Part of a small language model's weights.
Size: 15 layers, width 192, 6 heads of 32, MLP 384 tanh GELU, vocabulary 2676, 5.59M parameters.
MLP neurons of a small language model. Each row is named by its layer, matrix (up: input weights; down: output weights) and neuron, and shows model dimensions 0-191. Each number is 128 + 32 x the weight over its row's rms, rounded and kept within 0 to 255. Numbers have three digits each.
After each neuron's rows, "fires in" lists the words (lower case) most often at its 100 highest values on Wikipedia text that the model never trained on.

L11.up332:101117116102123172074159169120175123158176128139089106102167156106107145112180107068151117073149119134101107122124123105118099173153141169134170147160141091116095174153068140085182168141139160110079148074078127098168103096152161114116136163063137147108057156102133052128086149089088136120094159095120118125180141132157095108127097146080158150144137171123156100169132179128093119201082117132127113069210137171118179138172082163133103084135181185145075116100134173125144150086172109128126148136135142133166143114133139112082140164109105058192047125105086136154129163106149130133
L11.down332:120123143130191077116065075144107105092189134134122111078131146158135103145058119154129153087134174126155147122117108099068083157166083049165102113125165136134131147106144123129105146119154128105113079148098143158141082124157092119121165137123130113134084108189157118184097128151066142137178168151146096129166170150126117087131162131081176165179084115160087138063080099124136102108136148068126152176193125101131088048129112153125144126079127170179151109149199111097097124124143182079143128092168127076126136144084128099176071202097141193098148119121150152121139136150123131186
fires in: "in", "of", "2013"

L5.up154:114161132138077128076086163118103115197085120120154097081104164166127153083124134140127126115099165123157105091065093112161115157090064169099103181102132148134118095134153116126187156116131134103140099138047163140121146108101191111093110091093194155132137208115113090160151119135102155062092149113150103114163152134126146100156141177098116111138101109147176106111152099164171083143145130153207077165120104189081108175193122129157110098162112141136121215159131140118173144070137084104091213162102162094127117140109076139170089129126160122133107077136134112101142128156071141146
L5.down154:158104154078153098144124106084123105125099168154161146134132087095118160160051095103157134134124175096090173107102117123094088126088195121096125130149100144098133110133090107123164201099106067165126191121138160124197129216124155172108125124068096099185175129094145195130126141143126149153118110091119137139106101138079125126075084145139162114128116182105135115147042178115108186107075149124050152093136139204183107122084098147144155175102146095144123150131147133134139109173117137160191122120169115139064168158141125107132159126178115122077111125119101099165154096148097068149
fires in: "the", "place", "on", "portrayed", "depth"

L4.up67:123124125160143110152144112130149151157134143161126126098101135105171081107200163137106182091123070136187146090100079137225119128120179125173171107120071104135152110136112165112125101116095094119053172131125155132105157108141092121125173156167109183110096119139202098142131142120112187122140155109120108132155103083146107159065105095104109101086228124086085121174110156081150139114134084113042167117154060090153173130167129168080132141086144097107144204167098102116161162122119107150117127094134167142087176070187155115151107127132074161126122147156147099142133109125146155098
L4.down67:092090157096103140106150099166166115119218076108124154144096129124169063113165108086127150139101078087164167136111133133137098173154118157212154148149125093114069129177121110119158135074185126138163135104134131091182102069134100092131145162060110144114112117094125181087092148106171130144063128141187111105153100115122131110171150120099080184077099148130128158082122160097104163112117146128135142117148114123179161193196138159137136034116159105118137162119114083094147138087117084074119205133175119122092159111117083101123158178162125163186146115093110084138150125156149125143
fires in: "united", "at", "group", "on", "days", "league"

L12.up137:169105139103092154102127172132129102131107096071138153183094145106144164141124167158071150157147148106141087137156137124112131193188092121184104128053123069126116132166105139151129179139069117126080125108080134151140152159066155136129145111093152089127123090069151079151122066126117192184142134111161122155145069102048090164114081116082168125136128159110149116162126143163135140158099120100115118144136169144114085123147120104133105117088155089104126152179137186255162125118087115130181115164098135122115159104180070114166124114130075124170107128144147136179107136131102057165
L12.down137:159141140125092098163144130168089133072121145161103147153149120185163133151141079158195118056122123153143194161143117128057121114149130117101133108112171142070026095152107107095139097166127120110122102182147118151141149106142058085141085097083141109148110102097184133109082057142122121098120100124185149170129172152128053129079138166144170150168096056121100140156166147140131128122114140142104154197131158178147153146089166156039111112116106118187139131070171109146136151115085117188123124112154135141084103145088088156108147133127097135187106134152125108113164180117149093171
fires in: "to", "would", "may"

L6.up143:157089104130117051120150150128116095142177160078171083133131078126093156132114128155120133093119182127166085158126131145151116165169169137078118152131114133131120130098098149146159099199139132127168148130187110108098124096104119148102128181104082123111124137141104142073112076177142178130084149129094102050137159048142090184137122142082127172081187109152103152155150150118134151089105132121143151135126154169176104130177089067147094121124120104070142119121116182154162135071110153151144112128164076076126156128139143114126141174062157150196167163081143169110144196069039148093
L6.down143:138138128107091078138137104155115143076131077169120136151120123105105105161083158120142110119120149157175097146096172122136158081069101128103126123075084121127137097142162125094140231149139161100121140150168087151130119080102098116153140136103136184114101127087138169113152124102200135139139157130154166058117129122121157152120101090164065117127169139150136088187115210122096146105138105131141142099142056115228096163142167123112170146149155130170190162097180139172127093067159102091173160137121093137154095047133083102111128128164144144084066087112138147126079132178200127116
fires in: "after", "not", "without", "before"

L11.up102:134143127166128100102126165149158118079176153120118136072147145128148181087094144109078143107128129111142128126103106111098159118095143160154115088131121195147075099102121165159153118102093126127182148132135116064133105105164157141108146202098091184168075171119139146096162150174160144130185139127100127102091203174150121151146042121128055205134130188161158151127123119118114134090120162165164132158137135105102131112099207102143098165214132156073180126125102151104082096105134157086110130128117149090142158087124078141157096137094125119037114116076181071098135109090103100124
L11.down102:153097098173096062085169144124139082141095105179175162120170126162171144130121160111148067104098140165159171108091139175105125152127157168130146112038152127166091150160143079133133116143117147099140158150145085158123135131143112160157137180115128102154157155095174109137111122154154147138143134104117115063100116119167122125136094123154134139165127081153113150161096092123039079156084157129114142124120093129141141120112233167110129133177127091149064108133107133060118172160163093098155151074159115120110156156026110090098104172124107105114183129114094083118163171057204124113
fires in: "be", "been", "also", "then"

L11.up32:196179128124151098084065179228108117115147171129130095072191105159154128185103150120130113122155166126133140140174121134115099162068101126207114149045147148145150103169161140164097135153151107141121131155090089079126190119155170133139139154106073101168094126124152105161130140163135088140113102069082109077152140118163164132057101138139138130162121148118092136166092141143123126119117044118132128146115110157096089108138138118122068213129169156143078120135096207105126135127132153104116144146125106121166084097179079134128124088111143150192132120065138119125082128114086090169
L11.down32:140126162167127134104136105121159102135142114159175120102169115114132117126049178133145171133103158128136146115195163116112116137139092062139064109119111198096117057189130131150108139123128132139083055101148137078136226118177141163082132137143136192140111131147093114188142161075144129115145170103159093108112160098177155104116126065103142111133199140085098118124059088074162098107128110142124118118163107115046125078086144085132133181127143157130117168134102173143122109109073160197140115100164129116126136130177150183158106158126170119082128068106113091095115117140107187144
fires in: "there", "so", "said", "soon", "where", "note"

L4.up130:086117114140163107123057156140135101131111077117139103088104091141085120120141135042142139071128119144110137167171106136093097173107116160136117180143097164152103187139092177157127083153147200137142162124081105133126108103139121172115110098097125074152131147156123124146142118119184154116139142081126184154150086093185129112094096185136148147101130204067116122193119134149128084148128171091113085081113136079101142125106104075143124204107146147178106148174139133167138103166121163155063120089117117117125211108178091132092135142104163125103058128105091173115163225122096127113
L4.down130:103097140117134173106107143142158134144139077116155090136084191154095137127164199158130084151118131147141161127070064115189110139146087102124150106110137106104096141129121106144120202169093093111083168118129140188110113159177114194128110198158138162074183132130169093134094048158153148099181040127119104150162137113121105079061210095109192117133129160056133161073166151089160150108150138161104132150102091109158101163161141120136102151117138139109146197158116103078152083138173128160097106095161104071153122110117118137127094126108094135160153070134145125104106128142157113131
fires in: "of", "able", "that"

L3.up239:221097115136125147127071113078049088120161112110104114146073138131104163147133071086161153142131110105079128180127146170162117111151164165084111084184194127129129109157164158116125099097134173142109103112147144104176142116132107140114118119149188087127152123134152151138114158197150117154103057126142129108142134047132109116141108128147136150138078076093096167087125102135126152031154100130174165128126197120166198111152132134131165124176154152112100112125094153160103129158117125100126109166160162150181153073189140085144128108144070131061101147125076070116094068120123161099
L3.down239:184193149108189076083077211145141147121118154131181107128095121146111103086117118129105146103123076091123152165118183125096139086091122188147135100157092095136072099107157187110133097139132148108079080154119060107158121123126139155133130155110121096162183105153104144135157172086174147136169136138089101142166185138128132120136135136121134102130122086189120123148098125187161119073140118142123150134102152075078095088151133125183149100149158099139145084073100101092103151134173122097073166235184107159118122109156091148165074139156147164056166152111081123147126074160134128111
fires in: "but", "years", "died", "future"

L12.up159:119051130131126101159117124060098191125129145101123121153056121097157070127114077180107134079136104123104027162116137122129127173068123136171130160077070139157169095068139126146138131167140129201137119108130099128111073099119133118124124175159124190112129079129151129132205174167205120179091133127188127115117105117112112096162095078080186163057152124135100108191107128157103102157131126127166164187126117099147114179145116174168097148142069102142149106118133131178140110134150145115154144139173129136162107125090090122089154127135092121058116108162119075142104153141144144151
L12.down159:140117045129115057143184107148138085091107138169149110162147148135066085116078109105132107126171113126077076171143154111134166155128135100116123137110116133139147071088112079168158148163094046117151101213126101153121105096143129102114135172169145178104167111156179159071176054153119107152168161167109130100118145119076160116186119123111121107143197193129114119080204152056098125158131196104116110102138110106136148111109145126106067092169105107075127164186136090172114122152127082141117119180139121067106076128144142131165158132131131118113145172131135114176106154146133125142
fires in: "to", "of"

L4.up76:075074068154108123132217131139098118096117131168139098171142143118098092101184159105189165131108129147133115096135089132151124084130180164197159121126137138136130097131101090146126163112157121055162043138082125133109144155148105164145128195117128150126095124148121113164158110130107153140146124038189166133126151090210109028122110171141111126089110110085125189109190177106121100157068153124161182204146151138081188099165136133146107112141140126123176131158121140124134113107094110090092130128089076091109114136143129083096133109152124124106068125132166096147091139149170145131
L4.down76:106159150126169076153153178128151117149174141068172140135141078147125093149128142135156171142154089107183123157116177165106158130081142113161129070163127116079113094079121062091063119121094106152173185098098129102115141154143105136134154156156137030091067131140143162152126124106128104143142128167135134103093118087150048109075138093110174136185129115125106129170170114103106146150074059132102157091148189110118173130176176174123131087105109157118108177083129115141122112136125147191090064154132088135140181145186136039090177116143121130100112134136152158103178105115148158119
fires in: "won", "went", "in", "goals", "scored", "cup"

L3.up253:109145240130156085120118097083144110136135155161165165131110144110146171114114119072086115139118126121150144163150151082127184073071109146114145143154162155178109137077132140124147134088165155081132130139082131155093195152182102098091156151085137119136109089115200102147181137129184145149106183201116171090132132122124081142125111105095167105171122078138122050118133168118090110143140124135111100107155161075165108109126100174128122157210090092171140150086110123142176101118114092155043092104104118114073100085104164155088128177135138130130060099120133118144111102124060134106
L3.down253:121111166095100136083082136153068179093121112230130147115082169111149082071122165152127159053118069140106111130099102130074106178126116109061139044135122128097136101131144098101143156158153112119113154143121163099119092126153145123136155164186152131127126059162130208139149172091142092106080141142145143196098088142145114128104161129138147105086078173160111150129142157157124107108110106149100114095089109110108133134093186186042129083147185142113096128079164166120139160142117128060163111164153086138108164146134071152154173156140153125142177113141120151160134140195120156119
fires in: "as", "to", "s", "that", "series"

L11.up78:126167153194124096108104129095084143119156149065163120153161096111156131104106182121097129155115183153055163120153164122116055115079142149081112128114126152071142156100145142132133098104120172068143135112157087129159157112135173121101125095148164044106089153104103121139137158108132097204059116172099171087100082130115100111146123105119139121168111103124137058227148135139198109140182094175152187115119094118065145137169127128153164171079153151107141116180097157160110117126102128094115115149151118118090095096151113127207154070103133079144119155155132111163146178136097130175
L11.down78:038109103137156100180142142133131129085140131108204042139105120094128163121153104077134118149094167116070106101148145176135153146122098106165170130101099117128140105194102108157112112140112108151128093149121140140082158117149105145127161164120116125191133050127118056112124106114159194154161122081159129119103168107143145161144129102082095131108149118147119208095122136120141180180141122139122138115155139198117178190161054165169106137087167137197095189118122152210084143064163112128080157092113077106107132131146174125130120115137123160112107105134074122096115070101149106092
fires in: "and", "or", "locomotives"

L10.up21:139099155109119148074116134114145127156138145117099120134087182179158124089130208133120121158172077119120174116160187063139161157129175187135167174155083156172125079026217126125130120127117095157121143136095059136158160101154132105091137163125064147118071117122137094167101100121138114133126116143144146174063119153107121152079109060100154078133099131140124142111094152117099113120137133081206156124153135114068189103120126083128178082075165178115126173084095131155139142149095135110100148116135133130074058161107125113104163165142134140197126133147118089134135139082159110107
L10.down21:128124139125152124160090146123166150115123125080119073201138149100120184114161107087174128139138140111142114156087141146128130170121122108044128104132179094145130149175138156107160166169092092111068092134157116090108150092079137153102109077126147126182156132165152165159115108144098142118052125085147124067096199105141135113184185096159176160137061174124108149131106126041082073139140097152115165151147093121158140132106111197143161129137119085103124140133114092167129092139110157077099107149230156094105139134143112100121111121109128130191139139137166124050115135188124073187
fires in: "to", "silver", "earned"

L6.up225:162054110162141120089094158117113194095149063132123156146133114102092115096138165166152135109133107182098136112088143187127142164093171144131140091122140123166202104165123116141088141167145073099152136080134119119155111119109157132123169103132208161111113116112105088085141073140108131224153161079180199141191107079120095088173166181116115129148142110096154150111109181128095097112171121103137135133116175088151179116160110141135097106124144073124114116097103099212090151109125067132126088128087092150134130074151118064132151149149146163184117130070137109140169071114118081116
L6.down225:182118174148173132115118149114145109164080120129115116114104075135098085180138145131137091120168125089096081123094137081160137139186142077141173099121174137076094111095129147106155112080138111131129119172161136111094128115098164095103144088086109124194122119116120116160090163133114172163090156109134116175089075110145182126162127057135139184109118078152130098124098134124153118129097158112167161161112115179096079159143150155155133119105163133212143086139171101111106124159154167197130118120159064096101122138117164136171110126167103138227097153083063134113220133052096068121
fires in: "in", "to", "weichel", "direct"

L10.up259:102094163106117141162087110081153094132168129120136139120181139095129140130103167133086085125156117119141085144118106099146121130142139117122174152141118119109048119137164164111148129110123124196082065050131183146200144074131181126151135156088152121088123136106113111173119078123081090099178103159111145112186137147067088126173101145115203099157135148110120119139121153100129096128141151135091136147139129086126139099148102185063107149116161066093157130140170148198097097188135183195141092123162097127153176091076098140139115129188162096170066178136143080105163124080165110186
L10.down259:117119159115085000105121163136117112125131106129120071166108135155133137161136084124192118150142105121073157137098077182101159151106152106096140133097140144128144148182109062101134140096119091136133205141167109130103142154143157136096117165087090158149107126119149150153075085160159170119098151095179101112176152157148107128119138131172200147112109115155117165154089143159126094120094097124163150121098135174145118104090170190143051153135124094129156075150035097088190163118083136152141112196185125118104081126147112109113111182118098111120097076135138174120179102163134180120
fires in: "at", "in"

L12.up103:115150119185076093120149082120144170183130150131149148072206170115102081135149113106144118129133040087141097062073099132131115112130092156130112134135094171123129123113093093097193167137084133111115150152129154127133141080197171124127133200137122148095102132105135169147189078156135139142100146058128140160124145145156156100140110102169167162081112134171121111174159097145119132167104157176166148087163097148141100114150167153111095060148108100076102161118173196105149151049125140130057125163082081092185108133128108203138090146160123133148118079150101138128165131163106129098
L12.down103:109160135047112172176157136115146096083115146093137140139106113140089105161084106164146177119163076132131121097137099147116150124123141134058117208144159112130078134156081136103094110118112147176043135124136050166133145198112075130100101142106078152131111134138077124167156158063130153163147126106124121143135125173154101135120116129177183106140169103146150123190197108086176170134121085070089193122132147109075119086136070156106110093175133145092177144128182099133096143084181105127169148129142140142157131154067103150123084140207132122132124169128068077141154139144134122118
fires in: "at"

L10.up278:184079152083076076091126193197124092098168149172088045148139168190099078112159134137148105093153153167140146144077107123197137159139155128166131076114063118143220067107110101121069148170146119150081139083091104137119162144137140116104144134083189126105153172080111087113120095145113132165110133127146152165124129140100135123080130140113109106090128162126082159151112188099101087152147138150116110128142092131162128120132103125198137095119186123138063129100099169116102124161116143104134135118149102210136158091156070146153108167124119089088162112149167141130066158135136131175
L10.down278:127085145112142054129106103107176131074145067075170144109115148052144130165137087099123145114087151102102157198124153191163116113149105155150084087096163088104142136137144096094162171166160078156121084172096177113163121096170086164166134126127077156117111129132174144136118105141110154184110127113122140080132099109165149182120075075096160124134151127122152158087162119172185143099111161141123141144120103086084149130099155167146133121097131119165133170176125134147100066153161056075103194159201137111118150080035123129110160162119096138113120166176171092127159125091119143106
fires in: "to", "he", "his", "then", "and", "as"

L4.up252:157080141113101098111135126186082098139139161141164163155156147125203177158133116205106094175099163130152118124168157143131105180082133125109107133169138101100139074141170135119143166112082131072119164130160139045162144095117072131133152107151121096151079115110069130131140128060134190121097176185114191063145071162149151130130155102127120124135147119118129108152117143106083053106147120159194112131145138081129133167123090167114118098182149133044088196090113151149106144108106097090154085153106136136124118084139115109167087190104191139123145074147160067121133092114148135119
L4.down252:076101090125092087044126094131144155115161121139160135168165078173143111150138116161124129141102182129122129149088114160162132157100126123071181144132144130152152144163093197145191150126130199145176153155110135066134153111171132145145135121128121135171155105152108086087090090095138132124131132158071146122117091120111148170093132169166136171163079179140169096096124101188144123120104122134139146064102123119125182160175096103161114095124133141103068178133181107160130155087093106136160076159167102126031144088131119125102058177099111139196104129090067141071178140085102140147
fires in: "after", "before", "when", "from", "while"

L4.up261:124078129142126117094078204138152102143195114073146118088171131166060152096139125090143118169116085156116138164140129096130126115119061119146140163119181090068188127110088150178155113185103117169165145102069132142107162129182143094125154148121083162095143082137113138136041165155148154142141196130152078137151150135094133138099147114118204114109115112148119109119090136108166115077097177111132133115122090119087142110087100117111131097122129116178112123129086180103138189117156171174123157146094189109123121137119182164107130095082127102112173090058080168162135204152172138181
L4.down261:151120139119117105109142156172098099142068123094154155129091121137207118156166153106103084129101163161134163153122074098107176139111160091148144115087114137165099133094216136137138141098144134114155157129131060104071110131151148152116133130182147133158167094142071144112117167099093037135134128213149159153177081104145144152144178167126170116118103118133101213055113088193129116133113137162125094137111130135167111154128148080123124096120079060084119177151130131122132126137112106103048128101062150100122061116149158164152149101139119098105112141164170079117180173116068166144
fires in: "of", "no", "contemporary"

L5.up207:166131087173134125161147137129086143079121088184150039123146110119177139120171134178161150111117097112127118182149106096152156091112139122145130114101159099158083148163127128101224096164171136149095117145086114152147119145133089090184128103106082084148164136146171110181161159093102084155086100126144111196113112172102100087096141128142162088167164084158123142106060166154133146108116137168118055070049155122085132138109134120121114162126097108154144121110147118111141114124042110123156167102097144075102092150076114151135104175155046159141085121137162148112140091136141188191
L5.down207:118130184192144109149125106106082107063189101133143147080105114098136189137123099204164167049141128120132136113185188148105046101132164153147092135126124070120115112123123193106165120132161121096161096091113137157152138110133090140104109077101131085194089145128149137140106106110106150096134138108136172179083112162060133117113085076125110165151130138164153148125174148164107171113143150106101130097182149143081137156187125130115159111081113106171194076124050144112101126066128135185156159194123167134105136095137130095151131103105084142072143108089175124131071119136160142144
fires in: "animator", "number", "two", "of", "these", "that"

L10.up227:090109092107080123093131130089126080079130086170140149133034097131148153199154123152147111079127193143109185150092121120102112068091128138131137131169129102159090166117165145127148131088131173082108064097128174173129151093144105124147170119114089162119122094075173140118119068151105105120142074174136110118126112140087163116173114206169119116163101126147101185125155137142143173100138130133129120073139088149106136100183158129153129115195142075161091166174075189115090144110115118129071134159109102118159169112096176108119123141137138124090155140135133153148089224148061111195
L10.down227:064114136116117165104167165162189174098128127112105135093150133093118154132139118081146060160161108141122096153070090142095154128137133118133119179142117152137114102089140115099151173119119103099154098174127106101065117101217175114156068088072135108118126108122154206135132155049128114225125157130140158118112107110117171185152084072132166140073117152145143103117151160126107082106110127089110085160164168099164132129109122118229091071097129148084157087165108127160149129199157141133166169158155095169110125066122081110081087151132127160126107152137121150082132103154151136125
fires in: "it", "suzuki", "had", "was", "located", "is"

L4.up159:177136161123155194128143127069135124098110159145066120187153122106107167119095158190137126099092157131171149133182158130075085135130127170159210138102112154089119067131148118119153166150161160146112127149126122148091130128083124166105117109122116184083073099069138106174098073134140093161079140164168116090110106079127119170160109168105157176063175102123127150050162195091156117101117065152127115124149129101171123129175119090151148118083045098099151132168108123128138118078114139098138069100149048100130076125087142091141171127114104143128135166138187134129125132175116156106
L4.down159:153122087124102094145097156144064150122184139079114182092138162172162162106077128156102189136120180134147144189121150188087112128099162141144136140095074112102133143075093138104114190110099132125087090095135143098115142168137028111153134154143140137072190128150187119127143078131160147139164110105089139102097172104096112154087121157113158126120091073173106145139218094114144124109128090116106159086125086121174175183122117123105181192148094135155102192132135110132105161069085129174085102123154130151116168125100056106174106133184151119123105161108087143126128156135081091138
fires in: "to", "towards"

L11.up97:149069143093150097139071152119159141134138170145168076080125152103109108117145168133124185149072115115104131140137141082113132151110160082142181161157181126084088125089149193084126135114085138162126144134135123159095133082137148115126174104160138089059116082109152108171151081134105136109143092109112149121115136174117136107081177106163176176159140089096154137148054149105173117161078151110098131189138125135118042155180098120117138152102128159084090192108134207186101145082109145106112104160172131113127084115119072127153186156060178133159070147064177120142110113125122169121
L11.down97:096103155121049095100154080095181162133087106123180133086164075127179143132082123183109102135115091156136131125127114099164100124093132159172181146146080106086095155113102132127105124139069080170132115119126131166077120093145124104146104218070133153166132099151176107124102169135077129116095109099103114137205137118126101133068119093104187109128121167153070160102132167181118156166178098178061185090078160081100153155081136103071113165118126126134170129143097105106105131144115120210141144143117137107151175152118105105184132128160107135141160124197134164157126145133122130197
fires in: "to", "for", "with"

L7.up337:158130132136134090109124127179105112150126153089103115186112126170125098069162162146110166064121070147088082082140142105129099118143138148150121129129113137127110136122168149076115167154128130128079149089132117169080135105102153121143086154148109129104072130228130076138090133196077140130128098160106143077208140101124091152135179164133195200112138193121149139105116088133147098121109085162172086186125150129107179132167150118143109109112156097179067097105160100126174207134130151144122149178129156072116168109097085136157103113091133095130061105138089116062106184158112085148
L7.down337:096187096186104092141125138153216130075119097131110141103168099185128127106139138125094186222148135165073130120089131120140122135091126062124155123176101115118171162107064105077124152166066092177145154149103111148149138126145122083131082198145062132120124139129139111141154109155104143166173088132156171096153082069148104078153177103120172121116170146111104052101116151102135093075175144099155135184134170158121118166114140120107133123166105149114101130120168108089094103144194096148141126146049181140160067164108128149106129052109137127165113139110118146121092106142157115144
fires in: "of", "against", "in", "hungary"

L5.up107:149161157151127177133098107146127142160116104186121159159156147176116159097160131131097172135097113148090131122140053114130132099087121121144141112149133141132093116083130135146146101111112156142145149098047112132149081026134099173178123105150081071101156073114107115138170147171174151123104138132189134147153119114070156099113116126115177117170063194101122080164153074083111116158123161168124155115176159138057153197094121153133131174127143111109107158093054168172154129090095128072153153181127107143165117077124112130161074081166178162093114126149182118104122080122143116190
L5.down107:139125136231103115168113152125106114084104167074104091102124139180157103119117098091148158104125101121060164124133165119094111130158165160175154119137109137143070154096119142165107124093090197097188125169138115118122164172106133106167126109082085073096116097159148169164124106148145167146148115082152108098140129143091142127170116123120152132118142103193081121161097135092105135127084115166121106169085156155081087135103137072105127181142136167087096096107056154121123168107156099094139149149140121151152121163175119163152186176086208146101149147154223059145084095084090155113
fires in: "of", "touchdowns"

L12.up5:107141137152096147140064116126177150131107112093120092176135101107063079150152123152117081116167101086102112171152106086144149151129101141156110115090130112203139070118169137150094131099133164110085069086161135094141147113173113134122128124146182073147123115126112127193136181130175103174091183128148166141107107134181153117119113087089171194135161093126116150158126156077138196080130129130151142038114130115051151093067169126137157136143151140133151111105110139123150120163169163155065147206107106137124093120159122133157124116107092035119080136169170139133106120181100195095
L12.down5:121138104107112124129131102145179102129160126123092141112127076146089136079133116110165141120138129115128182124096110123134092149177162108119150097109118118207106093146064112081152113115150167132142154108187105125143166132095160178120127081114124146134085115162179178104085104158080137196091124165134071113013177158124166228151093167169109106119121125200137140131153142087083200103116110135165161110154135154070105102140117118108128133106085116107102127146170131110082131134174120132185131118176140048149112108130133122171204160137144147067151118144133133118071148104112046144
fires in: "it", "which", "and", "who"

L4.up361:124146126103126120090143097064117093138096135118108198092051168115113161121126166110121162086051149090068121198109110198161094145160108151106090153164152067115159123063170153121183095108104078122083111164145133147116125156157163153149125150150146186087106110183116090163121104092156144118078157132096093115166192143148197137132112192157139112071137142101142095106127118130147116094107130120194037115085091157147120145185116108165135124072141062119134173170125128150124154112176151150106108127146139117156154117081176118115108119155175122102123125184142079174149157123125129143
L4.down361:181155155115161134143114100118141151081127061131138143135142109135157138154108106076109168128155145089119156100107201102115091182097162120129103124070168187121124111068110165194104131135146086224098111128104077148135154179121126126164174090168125166152131105090130192152134164164097151156110087212184101127140106084087133141126133133146113132120083094064142069131107133168083131156140096132108107061063144140191154091137124154098081175143165118148097134162158090092115142108156107149063161179079177176121109118114086135113103120159104176079114132178117138108123146149101115103
fires in: "at", "on", "located", "site", "around", "the"

L11.up312:217105136148146064135184085103060138129200139085084146130167125096123179104122156074144107164168102122131002127139105145131081136129162133134123109093133103181068164112139118109164164144113212066107101117166129121127146120103136140103167157147137145187118102119130136126124123067188126149128125152171175133128141159082143104112086159178144101157155103130139132133150159165145167096112084151115076076105099154168120167114123060171016112173119121149165100141182088154157116091131132117158155155122137104123111118126145090107143136101117113111105177132149129098162174123150114146
L11.down312:125131153216114066178163112098135114133133131141119089134112115089136139188104070161119106130120113094144157125144164153132139023163093180172123174096121106122148070147115071106123094143108123115211128176113143077090119106179188140147167098095145139102130089115175176132114117151133165181149165121151107084106154114169128170084106153082084083162109141141144124166134191086163111114120125127117119141147164109126127117124158145137105108152088159132126106118146160118172128059200094162142112105129130133159117071137086199135156097048155162087067119164155065149133149125069126113
fires in: "one", "each", "that", "two", "following"

L3.up60:122068114085100125126134110107068143141191112113121112151160114223118136104124131143123104148131083129152066190148141073099060125094056126097135082069114118112151137145158088144137136138127205125149158158111110098085120133171146134147197122104062103132113152103100155154043091169134118102121101100119153127156174166153074159101115165144143118114150157154078179168074126178090122109122113095112135142093144104178150136090135075165095153051185152133166128139107160105132155140170137097119113106129083155142162110189142143226090132126123126135156116148123117180157152182122160147
L3.down60:144097133154047124131161126104090123093107108111157163162109112119136108177115108121087100097179137108145135124152129153113131155084106095125079128160100156135080121095151136121171143179110195093164140183097085090120117198159155132143174151152134134129112123108089105152150167133106115146122150195114196035207145082184097109068110151156100119113140132142167125148086129128081090135170136119129173148091163110168163163153117123112062209097136151067114136032157136145123081098156172094103095121139147103089124102134119104123164085161133134098180089132073103155165150180110155120
fires in: "that", "while", "so", "soon", "if"

L4.up306:139143124117144053145105147160158105125102109047177161085133173033131122071132123109075082081138169098084171149159131159159142152135103160193118112132126159152106143134183127102125073155111094132151138132114112172161154124160172078111145105123173120159068096130148138112153030114133149135135115139138141070145102118131110158177114093088140141143115164147157118150072144166149201103210180116158135106141122123156158143144108055122118180136123125107143109116143102104044137112139035101157122200122166133134089171132159113097109085159066109112110155135134142134112105131151153108
L4.down306:152181128095029098093085110163181105134124111139096150118145082110090231156203158138072119134108088154084082188103146124108145072099171165162195155128129171112115135127130162143042130081107113140159133192159117127131150105102151094123100140119162140104118122109132108121099151078098161093151136163113197104142140134184108121138162153165158188106124125140146112123147128156161159100109093110129129140141151136127181125162164158031153096146118140144062106143116163118112148158189115058115081130091123170159109105145125091075130126107134142077096092096089154101117116134137162099
fires in: "as", "new", "now", "main", "largest", "nuclear"

L10.up172:123117089130085087114213107094156130153153093089122140112117146129125119135115155152148078090170115160119135074164109078118118138170090138120101136073188134128133079136203183078115196077151133125159129158144133083126081191112161188114112127128127082068114092133129122062114116111116146117123123102122070112153082120093129168134117112192086162117134160155097121135156138120108133140111172176119108087133123037180197125148129089145122082134173103123136187178110130116134174126083176146073138133203160168098113113190167114115151118102149077109143117144129119065178115152124140182
L10.down172:099172127145116140137100135153136031186074141174174155111063170151118121117130109114078114142111132121158111066132153119140162188174075145168117129182119109180054140091110118120105131169112098132132108120142115126089163095096117109100144047120138107129136180140163142146114168105231152085139117151109124149090086201185080141103144090126174072121169114166131163177076103122151089141129133142106111148108042117138129093112147100142123128167119082098131119111153142163161087135129139125153171149166136098180106121076181141082101151149153112165140147116139094167102116093086186165
fires in: "was", "were", "did", "able"